{
  "num_hidden_layers": 8,
  "hidden_size": 512,
  "num_attention_heads": 8,
  "num_key_value_heads": 8,
  "head_dim": 64,
  "intermediate_size": 2752,
  "vocab_size": 40363,
  "hidden_act": "swiglu",
  "norm": "rmsnorm",
  "norm_place": "pre",
  "norm_eps": 1e-05,
  "positions": "rope",
  "rope_theta": 47200.0,
  "rope_fraction": 0.5,
  "qk_norm": false,
  "attn_scale": 0.125,
  "bias": "none",
  "tie_word_embeddings": false,
  "parallel_block": false,
  "init": "trunc",
  "init_std_qkv": 0.0283,
  "init_std_o": 0.00708,
  "init_std_up": 0.0283,
  "init_std_down": 0.00306,
  "optimizer": "cautious_adamw",
  "learning_rate": 0.000353,
  "lr_mult_qkv": 0.7,
  "beta1": 0.95,
  "beta2": 0.98,
  "lr_head": 0.00481,
  "max_grad_norm": 1.0,
  "warmup_steps": 450,
  "schedule": "wsd",
  "decay_fraction": 0.406,
  "decay_shape": "linear",
  "final_lr_fraction": 0.0,
  "batch_tokens": [65536, 131072, 262144],
  "max_seq_len": 1024,
  "doc_mask": true,
  "z_loss": 0.0001,
  "train_tokens": 1273000000,
  "max_steps": 9223,
  "dataset": "wikipedia_en"
}
MLP neurons of a small language model. Each row is named by its layer, matrix (gate and up: input weights) and neuron, and shows model dimensions 416-511. Each number is 500 + 40 x the weight over its row's rms, rounded and kept within 0 to 999. Numbers have three digits each. A neuron's up and down rows have the sign that makes its largest values positive.
After each neuron's rows, "fires on" lists the tokens most often at its 100 highest values on Wikipedia text that the model never trained on.

L2.gate2168:431514481424527496545516580475522445524478457492522448549470522572496536534485583532483508537455576539460500511509480541390462410495532516512424588490420522562533474505457420481510509500509520533498530533529503478424430458512553576482480460502475477462509449450499487491529510515561524507
L2.up2168:488501574427507486471467538547456485527530496443481468492539484477447463474439525558460488535509487494578522540539556533539539502463502485488576494491528532511464496489488472490473524545454565505498562504533562564459480407532448458441486424528540502547563412487396494494550485452477475446
fires on: "-"

L2.gate170:509468555492527503436489493483516515452519570522529482516487492569449533596486505494543481427482428524458511505519474525438539486453484483433483502512515564468525503499437450513516524460445537502509525447537575477551503576495538480608554475504512493498459552490507450541472505567542489487
L2.up170:455479549546454426506451535471506605434429489532578452513458477489449494509523508497460474479519553530484447517498426571459494573518519477518471511522486505470478560513488493549427527523505471555485529515486543456564510533519541469520528459426589510448560465473511372533544483490465506458
fires on: "|", "-", ").", "4", "5", "6"

L2.gate1828:482482447551468516456539552459526512526509483495530494472419525462520461543444553495505458468506525568578465488525536510422507510506471510545532575548497546499547653540504577569445571421487516477534490532405517553463514479517446520492570504473509525579474500541543472517479467551558494438
L2.up1828:512500512439448469527399475542507497484492510526366511491525478418439584475514472424522475489464517476470448458524499503430464492510530540545507509467506490535486450458464605456468499509522532501571484510469484481574518465430498516518394496478524500421540522417478458482488510535587464576
fires on: " |", "1", "'", "9", "2", "A"

L2.gate122:544506438446499431582520542525429521515518450530463545508487459493486472558445465487493422567463577503542571501482490508478554506528448491599505524446495549463478507455504404483459542536505514475513524470558479508524431431494493594467474458544528539510503509442521474436520511439583512549
L2.up122:489478546543469460499429475491586433514547540477538522451507480548435453498478485517481577431559567537508503620493481554428478474566467548533506413521481461530563557525468503468528455502520509500484507513492523547425420448402508528460573457484442446482493529503448515510541511463542459493
fires on: "-", " by", " with", "with", " and"

L2.gate2659:511569471528525554503471501513517441483548503499512551452516499529426495510515477511497513462492513472488545489547466466468492497457536497477556470484520474546557535473449504544536502532496474541562487521482529506531520565568542515518527513532484460526445498485453603460493529561510417477
L2.up2659:506544504488546453424469521485456467499488494475462539511528529538474521535529479455530497482508484533520533539471437426520564502609526543544514465458518500550524485523472491525470501505529540495499502559555568487466451521460526532538326540447438463446527488538441552482508495492488424566
fires on: "9", "0", "2", "s", " with"

L2.gate1416:579515552500567505479542499409550421519486592457524417518504489527503513453464533475467474423452448435587589522588468519513495497565538520498512538449502569478586553494482528498490510509525622486536494529457518541581442486461467467491458508481508459504507431563500464510481478520597524503
L2.up1416:486467598485513554485520542434538495546414488469498531531474433537532562511441535497505427458485558469532499489540543436468539505553512541485490468548486499531566489546472574469494593523489500483498468533502496438488521499501456492517463470562451491528492494481482485505464460515558499438
fires on: " ", "1", "8", "9", " a", " in"

L2.gate714:502515494531486601446480447493525518479419442517573480540472633437466464495467501506458503472549455502450429520648419537521525564589478539462477455491521508536549516534434500430480508526505490501479501506560515460490530446410531474483466490479490498493507475505504573533485504588483460473
L2.up714:514529478562530590455471513463415557558548524477551521533497448506529536517551600497479471468488489534475503423510455439501499534588489548530486476547540541521522479490547531524509544506504521547449501491463526514502499544476474461501470483444518456495536528497624493493484476530469583431
fires on: "1", "9", "8", " for", " |"

L2.gate34:480518504541514501458524541481471457493504483422510475514468600445478506480551565518454468453476521537531483465506486542462521512551496554479511590579543514469545496548564445510500453477483487506573495520525478509509566463503532495450556431492445475456411523546491523454468512492491492489
L2.up34:487516481530383546462504529522486527524465524511561452558481489437494476598523515555472519530463569476499499537527506459511486516524474469467536446568529543514468498510529510525416457486496435442491538524436519507445534451479481484472556506518461546530461450470537512441611470466447520451
fires on: " ", "4", "1", "8", " at"

L2.gate2386:527502459531503503451476504477544472561477494426551452511485446511438471537515470501521442431606488450446517483392507423440537481571540457495551501509488486487521565522465467548583474427479473481545526499472486512463556474552469537504483512456453503498449481578472462496502506509559532451
L2.up2386:482485510425523561492450431450457483512391442473526513532475500498468495523498451541492525474512522488493499471439530472500472512589490502550540468445469483428519423513457447479492445583538513475486535471553508480499572538455468547496418479479491474532498545513466469469485523559513515641
fires on: "\n", " ", "1", "0", "2"

L2.gate369:442446484512503508515454457552456416514497520498558522511476527504496520466555545466431511518492488539492487504587536535456494546541544538524491468469473476487526491479484481491547526495518505405523417557475496531502516503433477450453464479490500466596478551447463508532528488456437482518
L2.up369:493517506509432462527554513531421575452448496571399513499547516449451526514455544501450466511490540459504489565471510598498533464488518468463503508463440527403450487501473503502478574493491423522467543448490541476594523470504548419473455493499493535536506521473520467494480505462492500411
fires on: " and", " ", ",", " the"

L2.gate2228:548477455486474505484477442527443477394498527522494486466481511491400495528515491440423394458524508432479589484503460491505493507605461514499422526514499534529519495482505538519513499520507463467511509471500563494543466540511573464583517486554493526483456455531522394493513556540490439517
L2.up2228:494512455474553577466579471582471440462583426528602502528508544429487558532455501551544490491469505506442562426423530513527440543519551547527526456515505519462469462535518482576435441543584573518532535518530552498556490482463542452453471530502475557461533533525430451526477521480540498536
fires on: " to", " and", "–", "==", " –", "9"

L2.gate2663:482510508500513487522537548432550506507513487461508471524450500444493487437558594473391437545470422530511549497484583393524586553538476524513454497504509516557455566530494503497484488450530480544480476516480484536543528458484528547462474591530415455513473578511476477513593448496567491484
L2.up2663:555485521563477561564496443529541543507528523516527533513481492441480521484464473538508574445462550474472466478376473458474481522531493527445451426479485443570496484479534492490523490484404476512520503502452396508494499465529518515483537494472522478490521475482598452543514560490504561425
fires on: "1", "0", ".", "4", ","

L2.gate868:483474509416512463505457503459493525496414486526515482534456472556456499504545476472422417511478438527484545499550439504452594455529537427508486603519474510493478531587520508469528489514578530456415516535545478509442522470440530503511502490495516503500470520511435421441475408539465472449
L2.up868:486532517454503514507407501507530444477559527515537480502505484512586477518541477446458558545468493493507506476469537534501520515555546505467502545462506548410485469497453513516455567521480542513532504454487453533506481449529527452497463497506448557433412467503508437459517491521454485548
fires on: ",", " \"", " day", " year", " |"

L2.gate325:454536481540525436514506506533479504545538490508488494416530520504485506481469493532529468498470554551488486571524473530479479478565569478462460477440445555511457552526517468533402486504471499512474511514497460542520431505509563407555478524479542464494536443494477563492392508524531520480
L2.up325:485553458553482464442452497518471527463504534436544476521463580461552538531510497491465465502514430502497492529529549509445506478537535544511487532573581534463435458504550501455477509523535534508458557556452601538549465462500497538450444509527472468399414502437484527518525488496496477522
fires on: " ", "1", "0", "t", "-", "9"

L2.gate178:482470426531445566497508488518497480475487481436445510509468580503503509437481503555464514526496508527530437542549556539492508515531530450489471507473418587471567489479523576459484462496528509499463471508481531511496463484409549479549478492474496510495509490536505465490575444501511480519
L2.up178:553534484510445498515503504509452500428466471505420492464469473466564559471458465486506478464496528453480491478552343557485485430517500462474405471446499497559502489509526548515477504450466551488489535514497459469538457489481522425478495529563544517445520505530552507549387546472509435507
fires on: " ", "9", "est", " Portrait"

L2.gate2034:560458529558516582502483468442524485506474558504456450476593537469528521527506580478583524460443501496503520498586513504496459517469522433507470407500514555516525530505465479502489525530500526512482482519582481450461455515495522462557539497591554557494482548514494484495465590514467438492
L2.up2034:518468572551453478501551442500508542375503567529557508463503533422555521440531518526561451515522475502603434531468522553479487515512522558539429460473430540464504518476488516511500480578494455451549537483462466462491490499570487469450540436523460491531517464438498470497611538504514518502
fires on: " of", " |", ","

L2.gate273:498483509427485551530509432451519584533511551470434542479468529460527503576514543497562454490496467504527478560479497511438530570543557610398517484491475494546508517517507567528442475478467528449462516471494458430460542480496509559502499508567525510424472508445527586492478515451496438551
L2.up273:429425507490519494482518501506555499435477567510574405575606517483507463487530527542473493480589531462420515457478489490538585517510443431434489460475471496488545539477474513464581506489576422434584517547455451461445557501505470478536499445483513542464455498470512515519486468527495494492
fires on: " of", "ing", "ed", " to", "er"

L2.gate521:499534536465478528489514455491544492507451515473558506556506429475443539534522514494465559477523530505487506443422497450534557526491457530563543525449516451498506496516431480446500498470486518507455519564550468529498573542466438464464472494496409520441491512500493465531477477455568499476
L2.up521:574442568468546501489475531476516442568447502492490495505537466511450535553474508478451474526467506472506456455561466452439515530498517409463518586510558486501508488512469513479536488488482530475475473515505439566453503547494514469487500442433456449463415502543438508520519520514485494587
fires on: "\n", " ", "."

L2.gate1076:491462494431465491478542507500484441570459459456522490460539514466488504503533581480489513547470525547489447489487533464463454511513523541495478493442478463547498478527503413502464508502517544476495512550431566501436460490534509641547508527388423435520538464461441454496527400432561482483
L2.up1076:483513502539493501521517461502483500475490506466453493496484481481470495515510462472505509527512514511621539498472512517475460576465553466545536484408494511501563544513470500472489497538529502487431516476500560545440540446508457487528523493463532470509497502476455512522482476463527577495
fires on: "'", "-", "s", "–"

L2.gate2688:578494496456534554434535517428564531532507508424530461444507528497532487556516613475496453512421473506504488461475500455511538547515494540492503500499528491525563613495394499526547488482460496475511452555519532491479599504536510504543490499492499387586460499474454494443434571471498457500
L2.up2688:461513454527503485523482531464435538551536486491587476496472505479477474444482506485413473494486480425524441445526498542468543501505544526551451542515456532514477513521500496468518528480510499510545442549459501600488531488484448478548475553446528522487487490497507439459544473522530530458
fires on: "\n", " ", "1", "2", "4", "6"

L2.gate2535:525474526525506544508494497456526563468460537514527505559446618450568432530509482494514559560503423546490490508531521487518487568507478522498436485469555533521506505455547473517496367527421534494564484490548495531522539479419490547366502492471433490522520529523498563489521468540504547594
L2.up2535:515452496463503487463502501548538530538491466503535530470536456561437464500524476478463516560605427487509478514581569461465552467490450527474461498500484492543547480648485500448542479476526454454553561478442593513479582498531498465565515503497455489548487470481501577445449456498533523479
fires on: "s", "ing", " with", " of"

L2.gate2170:455498427550485468491484461504466466580461529497478457537492525496493491519485487467477461395501532504474490505510495561523591530480477534452455518581433584442487516512493418438483442558554514471481513496517532545556462478513443518506447495532561501490499456482502500482554452424481477478
L2.up2170:501537468465459534502507479540450477511498505543555470465475512493503509543493445474510462411398516508488507540525479474524470476529477523467507498486459492449574490388561430485404455460466449490481464506509463393488554468479461552455519495582602496512478494397523532485478468523483546504
fires on: " ", "1", "2", "atics"

L2.gate2404:615537526509411529461524505464515475477522552482445479532502498550464528495440472465525433497490510515474552507537500509543516476522517479479487548530514432512461499460569525496483502520486550484491482543542511475425481530493537538482491499558492515521554480492526445508460538554499467461
L2.up2404:574516454562524549489474458551544493480497511490518548426531534429523567533547534447477452527480488497545526525475470478535462432532495589507472536511552509465539421526359498512462495527559500487584507511525496541521475454488470456528454487518525477504536525424499508484464523476505505519
fires on: " |", "\n", " –"

L2.gate2317:534481404517487537405457539390536334530386534449435544463487594515514478498497513466511565512454570418519487514541482517512521528512519497522455483482427559530552541542502612439467456447452549477487403487522543502490476478469557458500505465477467519542470467511500559499475484410499519472
L2.up2317:508448477561568451479504487495462525483455498493527487474433536521544513519439433554502476497537512504536483550478585552485570423458547532531462531548477494435436451503519519465433598473518509442524552449483508484460498497511474508388472516481522507508413508407534481470480501544508525426
fires on: " ", " the", "1", "9", "-"

L2.gate1945:466473484474435543514482424520533490462480502495449465492499480471470513498547499464461548544509509500538470473467575516450555559466477588512494510444503493491539523528495478420510517459483545489447414495429562577445518502508546504396507505525461546496505501476467513505510482504465506506
L2.up1945:489467539495494453531531545544497460505535546521555511504475501554473538420462425546430490453517565525518521531455455555471530442458604455487492469438457441486468535467554440526482589522518561502477549496418539495459440482495497505491507479447498405583500527463487485438528482480524470396
fires on: "1", "2", " ", ".", "3", ","

L2.gate593:608430507518505493489481489509489447423509495480513494463475637402464561476530514458469457465528456544498477447520505559414475449521492470542541566516546490554508490570453497540541513484478500506440466549485486537459517510418573486484477508530552563474523466495489539546510475543555521489
L2.up593:507528495460509427504475525604509514525457540514530499511526496510491517470500547531524466546502459533480471516483434455480550498509480505502530615516556462539598496517432522479493484477462478562581528542453455526521496522447497517529506529571538366459535536503491433482450519488491480505
fires on: " |", ";", " ", ".", ")"

L2.gate128:530417545514401441499519503503497580489534517435502466477558539469470536445516554468391515460510427570527458531428485573452503506511459461517521494531522533429498540488509469551407537500448434490505435445430514531490513460460539508471555519412483490521443485500468464522497533587469505473
L2.up128:494458467442526467424482499518633508496528520495498419458440535537547594450414544504474526500453501520540505510520552472469512593510462537447538529523523592501446494502435460557455475476505426509553578493475474555527501438522496524445486465544464457497501416421531485541485552508470504471
fires on: " ", "s", "\n", "–", "1"